config.toml
num_hidden_layers = 13
hidden_size = 224
num_attention_heads = 4
num_key_value_heads = 4
head_dim = 64
intermediate_size = 896
vocab_size = 1024
hidden_act = "gelu"
norm = "layernorm"
norm_place = "pre"
norm_eps = 1e-05
positions = "learned"
qk_norm = false
attn_scale = 0.125
bias = "none"
tie_word_embeddings = true
parallel_block = false
init = "normal"
init_std_qkv = 0.0334
init_std_o = 0.00655
init_std_up = 0.0334
init_std_down = 0.00655
init_out_by_depth = true
optimizer = "adamw"
learning_rate = 0.00171
lr_mult_qkv = 0.7
beta1 = 0.95
beta2 = 0.95
lr_head = 0.004
warmup_steps = 364
schedule = "cos"
final_lr_fraction = 0.0
batch_tokens = 16384
max_seq_len = 256
doc_mask = false
train_tokens = 144600000
max_steps = 8826
dataset = "wikipedia_en"
MLP neurons of a small language model. Each row is named by its layer, matrix (up: input weights) and neuron, and shows model dimensions 32-95. Each number is 50 + 10 x the weight over its row's rms, rounded and kept within 0 to 99.
A block is one neuron, or neurons of one layer that tend to fire together. After each block is what it responds to, as a language model described it from the Wikipedia text at the highest values.

L7.up387:57 34 35 66 46 55 36 40 46 49 35 52 49 64 51 49 47 42 43 64 46 78 49 45 46 58 72 61 48 47 39 29 52 60 50 52 26 55 62 71 52 57 67 59 51 46 36 63 73 48 49 41 43 45 38 55 40 38 52 47 43 60 48 69
Referring tokens that open a clause about the article's subject: "It" starting a sentence (It is, It was), plus which, that, and possessive 's.

L2.up193:50 26 40 58 54 68 48 50 58 60 63 53 54 69 57 49 56 48 43 57 38 44 44 38 39 53 80 55 47 40 43 30 56 64 51 60 46 59 57 54 50 56 31 57 48 32 41 42 64 51 52 51 49 40 51 45 50 56 56 40 34 54 49 44
L2.up212:44 42 32 62 39 53 37 62 37 36 41 37 58 53 58 52 52 47 51 51 42 46 39 52 42 55 62 33 57 40 56 47 49 71 55 49 41 43 44 52 40 65 77 63 29 49 52 52 40 48 45 56 52 48 51 55 46 35 58 53 55 45 60 55
L2.up443:50 33 44 52 51 60 55 50 39 62 52 54 49 70 54 32 53 69 46 46 48 48 32 57 68 41 67 53 53 46 55 48 56 65 66 40 63 55 58 54 46 54 42 44 63 34 47 50 53 50 44 58 53 48 60 42 33 51 27 51 53 39 60 48
L2.up480:35 42 40 68 57 62 45 45 45 33 37 49 47 82 56 13 44 53 47 45 57 54 23 62 51 51 54 46 60 46 51 39 53 48 61 38 36 54 68 60 56 77 43 49 46 48 28 55 44 48 44 63 65 44 42 43 42 47 46 59 43 33 63 68
L2.up521:35 47 36 56 29 53 48 56 45 40 27 47 57 52 43 48 55 33 70 63 54 34 50 54 52 45 48 55 38 47 28 44 52 68 42 50 43 54 53 59 49 61 48 67 52 43 49 57 65 41 48 62 48 34 39 41 49 37 47 57 47 44 64 70
L2.up739:39 54 55 57 64 60 73 52 35 31 53 52 55 53 35 44 61 64 27 43 36 49 52 48 44 61 42 38 55 43 52 51 42 47 80 43 54 48 57 57 53 52 32 52 35 47 40 47 45 47 48 71 42 28 51 55 41 53 57 42 41 36 58 54
L2.up779:39 44 26 40 46 63 46 53 39 32 38 67 59 49 42 50 63 56 50 58 64 46 44 53 51 55 50 56 36 39 45 51 60 70 37 46 44 41 61 54 50 50 40 63 65 52 52 48 61 45 46 73 53 45 51 49 59 47 31 54 51 46 39 46
L2.up876:56 60 54 52 51 78 49 59 45 49 55 60 42 62 45 21 74 57 45 63 53 41 48 61 56 60 60 41 57 44 65 42 52 54 61 41 41 48 59 61 50 56 42 59 54 39 44 52 49 57 49 36 57 47 42 47 57 44 34 50 38 40 51 52
Short word-internal pieces after a split first letter, strongest for "il" in F-il-m, also "is" in th-is, H-is, D-is-cus.

L6.up114:59 38 56 65 60 44 50 51 50 50 48 56 63 64 65 14 64 48 47 54 50 49 41 47 60 49 70 53 46 41 49 42 47 56 51 69 50 33 58 52 67 31 44 52 47 31 39 58 77 58 48 47 57 48 40 35 60 57 51 45 31 45 60 44
L6.up240:57 42 56 52 52 52 66 58 42 68 56 55 49 65 56 28 60 47 48 56 36 48 59 49 42 66 72 54 53 46 59 47 41 67 49 60 56 34 51 43 49 44 48 47 46 54 53 57 73 61 51 46 42 39 54 54 66 35 41 39 23 40 53 39
L6.up309:69 33 55 49 32 71 47 46 48 57 54 54 58 64 50 36 46 43 47 61 55 40 48 45 52 61 67 34 48 51 51 33 52 53 50 58 52 40 69 54 45 42 54 63 41 43 49 46 75 49 61 53 48 48 07 43 35 39 49 48 46 29 58 47
L6.up336:48 39 51 67 49 63 64 48 48 39 44 65 45 69 39 33 45 52 41 52 61 30 49 74 48 56 55 37 51 45 44 48 42 63 65 52 72 45 46 42 48 42 52 64 55 32 50 61 74 50 40 50 66 69 48 44 46 53 24 28 44 43 53 34
L6.up361:48 43 50 60 43 52 52 64 59 40 44 40 36 56 39 39 71 52 45 46 35 71 43 43 50 61 56 45 42 41 58 45 47 49 69 58 53 42 52 65 43 69 47 53 42 45 37 61 51 57 25 54 35 48 34 51 26 49 58 53 52 57 42 65
L6.up449:52 42 38 67 47 62 46 55 49 51 65 76 55 62 62 41 64 51 53 49 47 49 53 45 57 43 61 30 43 47 57 41 61 83 50 49 45 53 64 51 61 46 61 48 58 36 41 50 56 42 56 57 49 56 38 66 57 30 50 39 49 39 45 40
L6.up528:69 63 18 39 49 46 36 67 42 56 47 67 37 44 64 49 73 42 29 53 43 62 58 44 29 48 53 57 54 45 60 43 53 59 57 55 51 45 45 50 51 47 59 59 57 50 34 59 46 54 65 57 28 36 47 44 53 37 37 62 35 53 51 44
L6.up535:75 32 42 60 60 69 48 40 46 54 54 54 41 57 58 43 51 46 57 60 62 60 46 35 60 56 64 45 41 48 57 51 41 68 47 34 60 39 59 47 55 46 39 47 33 42 31 39 43 56 54 37 59 48 39 55 54 45 54 56 32 51 61 58
Mainly the second piece of a split sentence-opening pronoun like I-t, H-e, T-h-is, plus subject " it"; also second letters of names (T-h-omas) and table pipes.

L2.up39:68 43 57 53 51 41 71 60 41 40 51 50 38 47 49 37 54 35 47 52 59 44 48 44 58 60 48 59 48 43 43 38 43 47 62 47 50 57 52 56 58 52 51 50 49 52 25 53 67 52 50 61 37 42 44 31 61 43 38 62 31 44 56 56
L2.up163:51 37 63 58 52 55 74 50 31 66 62 59 30 60 37 40 53 51 41 33 47 48 38 45 54 68 40 52 45 41 45 42 52 48 75 42 55 49 46 44 43 45 37 49 53 50 40 50 58 50 39 48 32 51 53 39 56 45 51 53 38 54 51 52
L2.up217:65 58 38 47 58 67 53 56 49 59 54 47 36 46 43 43 63 46 35 52 53 36 53 56 65 47 57 43 44 46 59 35 42 69 70 41 48 57 65 49 38 38 59 50 42 54 57 47 66 53 58 66 31 41 49 71 26 39 34 55 37 34 75 42
L2.up325:56 45 36 61 51 59 55 55 41 55 69 48 63 39 47 42 37 41 44 46 34 50 66 57 58 35 49 57 54 45 46 41 41 46 63 49 47 41 67 45 57 41 55 44 59 42 51 36 60 60 52 56 43 33 47 61 44 41 36 38 49 35 66 41
L2.up437:49 55 37 52 52 64 53 63 41 68 67 79 42 51 68 55 52 52 46 37 47 48 56 47 46 55 54 54 43 43 46 40 69 53 78 54 55 46 52 48 39 41 47 62 57 35 50 45 62 39 54 66 51 41 48 47 49 47 34 31 41 40 66 43
L2.up455:40 43 24 53 50 64 57 55 27 53 54 43 53 38 52 54 59 42 45 49 31 60 46 44 66 51 47 53 52 36 53 49 51 49 65 47 54 42 69 47 50 57 64 55 51 53 47 48 71 50 55 72 49 36 54 60 49 46 27 49 54 49 69 44
L2.up514:46 43 61 45 52 53 45 58 40 51 52 59 51 67 52 40 58 52 42 47 61 57 53 35 47 59 63 58 57 42 44 54 49 42 61 51 63 18 58 55 58 39 48 39 58 52 43 48 52 46 39 35 47 57 49 38 56 46 46 35 39 50 55 55
L2.up888:37 39 61 52 48 45 39 69 43 38 42 60 49 57 60 60 57 41 75 50 29 34 54 61 34 52 66 49 41 45 57 42 60 57 50 69 32 41 50 50 33 71 58 59 52 31 55 67 65 56 48 50 63 48 50 58 50 55 56 50 56 42 50 50
Mid-word fragment just after a lone initial letter, mostly "h" following s/S (short, should, show, Shri, scholarship), also d-iv-orced, s-ep-arate, al-w-ays.

L2.up120:69 47 63 58 49 51 54 54 46 37 57 42 33 68 69 47 43 65 29 51 52 43 62 39 43 66 57 38 48 47 43 41 37 47 43 44 52 52 52 42 43 60 45 60 40 51 56 67 42 43 46 53 41 60 39 46 62 56 48 40 54 54 36 62
L2.up135:50 54 59 45 52 61 43 51 44 49 42 50 48 54 64 37 69 65 55 65 47 71 47 40 52 41 63 38 41 51 54 29 55 48 35 36 42 62 53 48 38 77 49 46 25 54 42 39 58 42 45 40 39 47 33 53 63 38 53 59 49 72 40 67
L2.up146:70 37 44 57 44 50 63 56 51 25 49 52 61 48 46 46 68 62 34 64 58 44 32 37 61 72 81 50 32 46 62 44 39 56 39 44 48 49 71 36 56 51 55 45 46 52 48 67 67 49 54 53 54 38 51 54 54 50 51 55 36 23 46 48
L2.up176:62 58 60 52 25 58 46 61 56 44 48 45 43 62 42 48 64 39 52 61 34 56 48 53 62 56 59 47 43 40 44 44 36 62 36 57 44 43 61 49 53 58 58 51 33 49 54 55 41 56 34 40 49 49 47 62 51 47 47 62 58 33 48 57
L2.up299:66 35 45 47 52 48 58 55 61 53 44 51 48 65 57 51 71 58 37 69 64 53 40 26 44 58 77 48 36 39 47 47 50 54 45 62 39 49 55 43 56 44 50 58 37 41 48 51 48 47 53 48 39 50 51 46 49 47 59 45 37 33 46 45
L2.up703:52 55 56 62 48 51 49 55 53 47 36 48 54 65 32 63 43 39 47 31 51 48 47 58 47 58 66 53 50 38 48 45 47 69 51 53 29 43 62 36 50 52 51 45 42 41 56 65 52 53 47 56 48 57 41 62 22 50 57 65 55 34 56 53
L2.up781:58 38 63 34 48 61 61 47 41 65 33 48 49 52 62 37 60 54 42 58 46 64 51 40 61 31 52 53 33 53 47 40 53 49 42 54 42 59 59 20 45 68 47 55 32 34 51 59 51 54 45 33 30 53 46 65 39 37 60 47 48 54 43 63
L2.up820:54 47 58 51 46 64 42 64 52 45 46 53 64 63 58 41 55 71 52 66 39 53 38 52 57 55 79 56 53 47 59 51 46 61 52 55 48 48 37 65 53 55 50 55 68 45 49 41 47 45 42 46 41 57 54 53 56 29 60 54 34 51 46 65
Fires on the apostrophe of possessive 's after a noun (Britain's, the division's), on "as" giving a role (known as, resigned as), and on year-range dashes (2003–04).

L6.up9:57 48 43 64 56 55 52 53 33 59 59 44 63 68 50 54 49 46 47 52 63 42 30 58 46 52 52 53 49 44 54 52 59 52 77 52 52 52 53 36 40 49 40 86 40 37 52 62 42 37 41 53 37 39 61 72 39 56 63 53 43 54 47 49
L6.up24:56 58 40 60 53 51 48 44 41 54 62 50 60 49 46 36 55 57 58 57 59 54 41 50 53 62 41 55 28 42 64 53 50 49 48 46 59 39 51 47 60 42 69 53 35 34 26 51 46 51 43 55 56 41 49 53 48 55 31 44 45 37 66 53
L6.up86:55 47 43 56 31 56 65 73 53 52 46 52 39 40 45 57 46 59 59 55 68 70 59 39 46 43 51 40 42 48 43 62 60 56 44 55 45 56 63 55 27 63 59 40 54 58 43 39 53 45 52 38 35 37 34 59 49 41 46 31 42 44 38 76
L6.up411:54 64 59 64 48 51 58 56 46 62 50 51 49 52 47 46 48 53 63 63 43 49 26 46 55 47 65 28 40 49 35 38 41 49 46 62 36 43 71 35 62 73 71 52 36 43 34 38 53 47 54 56 50 41 51 68 57 56 41 57 44 47 59 68
L6.up456:57 46 59 44 50 58 53 73 37 61 49 36 61 62 60 39 65 50 53 46 48 36 30 60 68 53 69 47 70 47 43 50 45 57 67 56 45 63 62 50 37 60 48 57 59 62 53 54 56 55 55 62 48 44 49 49 51 38 17 33 50 63 46 59
L6.up736:46 52 47 63 53 61 60 68 49 61 46 55 61 51 41 34 55 69 47 32 47 46 49 29 51 63 50 41 36 49 39 40 52 49 55 41 61 40 60 29 41 45 42 50 55 43 38 60 44 42 37 42 44 31 42 58 49 56 44 38 59 44 39 70
L6.up773:66 49 43 58 48 67 63 43 31 51 58 49 42 57 55 46 61 46 50 63 63 52 55 35 51 44 47 37 47 55 54 42 42 63 52 54 44 40 63 41 42 70 59 64 46 50 29 57 55 45 41 47 54 37 32 46 49 43 48 45 51 40 66 49
L6.up819:52 68 57 67 52 47 59 56 36 61 52 48 47 51 53 50 57 51 58 43 68 46 34 52 53 45 59 31 47 51 60 38 53 56 43 48 46 53 71 36 55 54 64 72 43 34 44 53 69 38 44 61 56 56 39 60 62 60 39 38 50 39 67 50
The second newline of a blank-line break after a finished paragraph or table, and the == that opens a section heading such as ==Beliefs.

L7.up477:53 43 57 48 57 47 69 43 52 40 26 57 55 67 45 35 57 63 44 67 59 51 31 56 36 47 53 48 39 32 52 57 51 37 52 50 59 51 54 61 48 59 48 53 40 54 42 52 40 54 59 54 61 53 37 33 44 53 47 56 37 52 41 63
Word-internal pieces right after a split-off first letter or syllable, e.g. A|f|rica, O|ce|an, H|ist|oric, sy|st|em, also mid-digit pieces in numbers.

L6.up18:58 53 56 64 32 47 70 53 42 39 51 52 44 46 61 55 47 43 44 49 52 71 45 30 64 38 47 41 35 47 48 42 40 57 47 34 38 46 59 45 44 67 72 54 53 47 35 67 51 59 69 52 49 33 30 62 44 53 55 49 59 40 51 52
L6.up517:51 50 48 46 52 49 58 57 50 51 40 44 47 48 40 34 54 50 75 57 71 50 38 38 61 34 46 40 42 47 36 54 56 43 49 59 47 34 51 53 43 45 53 44 65 45 39 52 54 36 38 51 50 44 38 60 66 56 34 59 58 64 44 63
L6.up614:52 59 47 63 56 43 56 63 36 47 45 43 48 47 62 44 55 65 50 65 52 46 38 41 58 48 51 43 35 50 47 45 48 40 54 43 48 43 45 30 40 46 55 60 55 52 19 62 49 54 57 49 61 37 44 60 58 59 58 42 46 42 55 66
L6.up624:53 58 67 62 25 45 64 49 44 51 44 65 46 51 51 32 54 38 51 61 61 44 34 51 61 32 48 47 51 51 57 36 53 59 48 46 53 60 45 43 46 61 68 58 45 56 56 59 43 54 43 55 42 37 32 36 42 57 55 38 58 45 53 68
L6.up750:55 39 51 71 35 59 74 51 49 70 57 54 61 65 52 52 63 56 58 53 46 58 37 44 65 44 61 48 50 42 58 46 48 52 41 47 46 56 44 41 52 61 62 52 33 53 48 49 38 50 47 35 29 44 43 54 55 37 51 36 51 49 51 59
L6.up758:64 47 32 56 53 52 72 58 43 47 50 58 52 58 57 61 60 61 34 57 42 41 34 33 60 72 56 39 43 50 54 41 52 63 42 40 52 62 32 37 33 64 75 56 39 47 58 60 50 49 37 52 31 34 48 64 55 43 54 60 46 43 63 58
L6.up803:60 61 49 67 52 50 65 50 24 50 17 56 56 60 45 53 50 63 36 46 40 66 27 46 49 41 50 41 51 47 60 36 48 61 57 40 39 55 48 59 43 53 52 48 43 60 38 53 53 50 51 55 28 39 26 43 46 37 55 58 53 48 63 74
L6.up867:76 33 56 50 53 47 59 70 43 45 59 48 56 54 54 34 59 64 42 60 46 53 34 48 69 52 58 40 57 48 57 49 41 48 57 40 62 53 50 32 63 57 50 47 54 49 47 55 49 49 58 46 50 49 53 50 56 51 57 26 40 42 41 52
Mostly by after past participles, especially in succession boxes and credits (Succeeded by, Preceded by, Edited by, owned by), plus infobox field-label pieces (Location:, Candidate, Country).

L2.up16:52 49 47 57 56 48 55 45 60 34 43 54 70 58 57 41 65 48 31 66 52 47 27 57 47 60 69 59 45 51 58 56 48 51 64 54 53 67 65 53 47 65 55 63 57 52 59 51 61 42 45 61 55 28 58 64 58 49 25 37 51 45 50 72
L2.up34:50 58 60 47 56 45 64 62 40 69 43 47 62 59 47 40 63 58 46 43 57 43 46 42 46 50 42 42 52 55 44 55 57 45 48 50 63 56 65 34 54 50 64 61 55 47 44 56 57 51 26 63 46 28 43 54 57 34 50 26 54 61 50 59
L2.up172:49 59 63 61 60 48 68 52 51 45 45 46 60 66 50 33 66 53 42 51 36 49 47 63 62 38 71 59 53 51 67 48 41 42 44 52 51 34 60 44 43 47 54 66 33 50 26 39 42 44 43 54 48 44 45 62 63 46 31 47 36 56 58 71
L2.up323:51 42 38 61 44 63 58 50 45 59 41 56 55 50 50 53 53 41 40 60 55 46 49 54 53 52 48 53 43 51 41 48 58 57 51 41 35 52 64 43 52 50 55 61 58 45 46 46 59 44 32 52 40 33 52 62 58 36 21 54 46 41 64 57
L2.up587:57 48 63 46 35 59 43 62 36 61 30 53 67 44 53 33 67 56 37 45 43 40 45 23 61 49 51 51 45 51 55 35 42 59 37 42 59 52 58 32 49 69 74 50 54 54 49 47 57 32 39 40 44 34 50 64 60 49 43 33 47 45 67 63
L2.up681:69 39 61 46 56 67 45 46 64 54 65 46 64 54 42 43 53 52 50 41 49 31 46 47 65 50 50 43 45 46 63 53 37 52 46 47 58 52 75 44 38 37 44 44 55 42 55 38 62 55 36 59 49 50 50 61 36 52 42 49 52 35 54 49
L2.up707:72 46 53 62 43 46 53 59 49 61 49 49 57 58 31 15 70 55 30 49 66 47 33 44 54 56 39 40 51 45 64 49 61 51 71 36 41 62 70 62 62 54 50 44 58 54 42 41 73 38 58 68 49 23 43 46 55 34 44 53 45 28 61 57
L2.up834:48 70 56 46 57 51 52 68 50 47 51 69 70 53 24 34 47 37 47 65 44 50 48 55 62 47 48 49 51 52 71 34 59 58 58 47 49 46 50 53 46 50 59 52 35 41 46 43 59 51 36 56 55 16 47 74 56 50 38 48 38 35 51 60
The second newline of a blank line, strongest right after an article's short-description line (e.g. "Croatian footballer") and before the lead, also before headings, tables, lists.

L7.up77:71 46 63 62 45 51 63 60 52 51 48 61 32 66 72 50 49 45 44 52 50 77 53 42 53 48 56 47 43 41 43 57 40 42 42 37 45 57 46 51 59 61 40 50 36 42 43 70 49 45 43 54 30 47 37 67 47 45 51 50 54 52 38 53
Mostly "as" after verbs like named, elected, succeeded, served that assign roles or titles, and "by" after participles such as edited by or a novel by; occasionally mid-word fragments.

L6.up272:44 48 50 53 25 62 52 67 42 46 56 53 55 43 64 54 48 56 52 53 27 43 53 38 55 58 50 34 36 45 45 43 42 53 45 59 44 41 68 58 42 57 66 32 46 45 45 43 51 59 50 55 38 37 39 71 27 51 57 45 51 56 67 48
L6.up288:46 40 43 46 51 61 85 56 27 38 51 69 38 62 40 47 50 61 51 62 52 57 45 58 37 59 54 28 57 47 50 35 46 42 66 49 60 55 56 43 51 66 48 52 50 44 53 55 55 43 27 54 50 51 39 48 73 51 49 36 55 54 43 61
L6.up337:48 48 44 66 33 61 80 47 40 46 47 56 64 61 37 50 37 57 30 48 56 46 34 49 43 40 53 40 47 48 49 39 51 52 54 42 42 56 56 56 61 59 59 52 51 55 42 58 65 48 62 46 35 46 37 44 34 33 59 39 45 62 38 60
L6.up338:49 62 27 66 39 64 67 67 47 37 47 46 51 46 55 44 59 66 19 41 56 39 55 45 40 59 64 40 50 46 46 52 59 53 49 53 45 39 55 31 41 63 57 48 58 51 47 55 47 47 37 60 37 29 30 36 48 49 56 19 53 55 60 47
L6.up493:62 37 44 50 47 50 66 69 57 42 24 54 46 48 44 46 47 69 42 42 60 52 38 43 40 38 58 54 40 41 55 35 62 64 47 55 55 57 46 40 46 52 53 49 42 52 37 58 56 53 54 48 44 27 41 57 49 48 58 58 43 47 52 57
L6.up538:69 30 44 61 51 75 51 57 50 60 45 72 46 53 53 57 53 47 32 57 61 38 47 48 54 53 60 64 54 44 55 37 50 66 61 54 41 64 63 51 53 69 54 55 54 60 43 47 64 48 63 78 57 27 39 43 49 43 44 32 47 36 55 51
L6.up762:52 49 41 71 55 60 62 53 37 31 58 40 51 44 49 38 40 73 35 54 40 51 48 54 44 65 45 44 50 45 35 52 60 72 63 54 45 38 52 38 36 64 37 77 44 29 50 61 64 51 44 57 61 53 41 41 34 58 45 26 46 51 53 39
L6.up854:61 46 46 49 50 70 51 64 51 32 42 55 40 58 41 44 58 68 42 46 36 40 51 43 43 71 57 30 55 49 46 39 44 76 42 47 50 48 45 60 32 50 42 56 42 43 37 36 57 50 66 55 32 42 38 60 46 46 45 46 52 48 62 45
Final word-piece that completes a preposition or connective split into fragments, especially sentence-initial Bef|ore, Af|ter, I|n, plus dur|ing and th|us.

L6.up39:68 53 44 52 56 50 71 61 36 43 52 52 51 57 34 46 56 43 52 49 67 69 41 51 54 36 36 63 41 46 46 61 57 32 46 43 69 35 63 59 55 52 43 38 59 50 40 55 47 59 39 70 43 68 30 37 45 57 41 58 32 56 56 56
L6.up166:56 62 50 53 52 62 60 39 48 47 51 58 41 43 65 57 51 38 52 58 62 61 35 33 53 40 54 39 35 44 38 35 66 63 35 49 46 59 51 51 55 42 44 52 40 57 52 61 67 52 54 60 51 53 66 57 49 41 41 54 40 25 47 53
L6.up248:56 49 42 54 80 57 47 65 59 42 38 41 52 52 58 39 49 51 48 43 70 55 24 53 42 51 62 43 60 38 55 34 51 57 69 61 21 38 52 52 49 55 41 39 58 42 39 56 54 46 48 41 39 56 53 51 51 50 53 70 49 44 40 45
L6.up376:41 58 48 68 49 59 67 63 65 56 54 59 61 51 50 51 47 47 63 43 45 56 57 48 55 60 45 45 42 47 48 49 38 45 48 52 50 35 61 62 42 51 56 67 30 50 42 49 58 45 47 49 34 39 35 56 62 58 33 67 51 34 55 55
L6.up423:68 48 56 51 54 57 61 48 56 55 48 48 36 56 51 22 67 57 63 45 57 38 40 59 42 26 54 46 42 42 49 50 61 49 66 39 43 61 42 60 53 66 49 47 43 62 46 56 53 43 58 58 46 48 44 45 63 39 49 55 46 46 67 63
L6.up513:56 46 41 36 32 61 48 31 40 57 47 42 45 44 36 34 48 43 50 55 52 53 50 46 65 64 41 36 41 42 55 53 53 46 47 50 72 40 51 58 56 54 47 44 51 49 57 41 57 54 43 46 46 62 44 35 49 39 29 49 45 44 41 53
L6.up709:70 31 68 48 60 66 55 50 45 46 41 54 53 54 22 27 49 51 43 53 48 53 28 54 46 72 47 38 56 41 50 42 52 50 49 56 51 26 65 56 44 56 44 38 28 37 42 48 55 58 41 57 42 49 35 46 50 52 47 57 38 58 55 57
L6.up892:57 52 53 57 50 54 65 63 44 39 34 41 41 35 32 51 46 48 49 60 38 74 63 59 54 46 60 39 51 55 43 55 42 46 49 57 52 20 68 60 50 38 38 56 53 43 42 42 45 44 39 60 48 55 40 67 55 57 46 48 35 47 60 57
Second word-piece inside split words, mostly th in North/South (North Carolina, Southport) and ist in History/List headings.

L7.up491:68 50 47 50 39 50 80 52 41 53 43 57 31 33 51 61 55 59 45 48 54 52 44 50 45 34 48 31 37 53 50 42 53 47 52 39 57 62 43 50 42 51 68 53 41 57 53 64 60 57 29 57 41 35 36 45 38 41 31 46 43 56 68 62
The second piece of a sentence-initial preposition split after its capital (O+n, I+n, F+rom), as in On December 5 or In 2013, plus plain on/in and inner word pieces like pro+j+ect, Al+b+ion.

L2.up110:54 49 54 52 57 49 47 54 51 50 46 51 60 41 38 43 53 53 42 47 46 47 56 44 50 50 79 57 46 43 55 55 57 54 53 53 41 34 64 55 52 58 44 37 56 44 47 31 48 41 68 44 46 52 38 49 46 52 59 46 38 32 31 60
L2.up159:60 44 45 45 44 70 57 56 27 54 48 45 59 50 31 36 70 53 36 43 50 46 59 47 35 61 43 38 49 47 39 55 44 60 60 61 49 48 63 51 30 52 52 65 46 34 49 40 67 36 53 52 38 59 40 38 43 36 58 31 44 53 65 58
L2.up265:46 61 43 65 53 63 46 57 47 43 30 53 52 66 57 49 56 64 37 38 58 37 39 57 50 54 52 33 55 53 53 33 57 60 67 40 48 47 60 65 16 67 65 47 51 40 52 50 57 44 61 61 68 53 38 62 43 43 54 46 58 40 79 59
L2.up497:52 26 45 45 39 69 57 53 39 48 35 48 61 51 59 43 56 52 44 60 53 48 59 42 48 51 51 25 55 40 40 44 51 53 53 66 37 45 61 72 62 61 40 53 42 41 48 43 64 57 59 52 47 45 40 46 49 46 54 44 40 29 47 61
L2.up518:68 50 28 53 33 50 50 51 52 42 56 47 64 46 36 55 57 51 52 71 55 55 71 38 65 46 64 30 36 48 47 49 65 68 69 50 38 38 57 50 59 46 50 53 66 54 42 31 52 41 50 38 46 56 45 48 37 28 41 47 52 34 50 57
L2.up558:50 23 62 51 46 64 42 53 59 51 55 55 55 58 53 50 56 59 69 63 51 44 58 33 51 41 60 53 34 46 37 37 53 54 50 49 46 41 40 57 56 40 29 55 48 47 36 38 68 36 57 36 42 42 46 52 45 52 54 46 45 48 45 65
L2.up769:44 33 33 56 53 48 66 48 42 64 59 44 45 50 50 65 54 40 53 49 59 63 36 42 62 52 36 43 45 37 47 44 58 50 48 46 24 50 54 60 40 68 52 54 62 40 33 53 55 58 60 55 59 57 43 54 42 52 50 58 55 28 63 58
L2.up805:54 46 45 57 56 69 59 65 37 52 45 51 43 44 59 49 52 51 56 63 45 54 52 49 43 33 57 25 55 38 49 45 39 57 41 57 39 54 43 56 38 66 51 60 38 55 46 40 58 53 49 61 50 48 32 55 42 47 57 47 47 38 75 69
Final piece completing a split common function word, mostly gh in although/through/thought, also ich in which, ing in during, and that.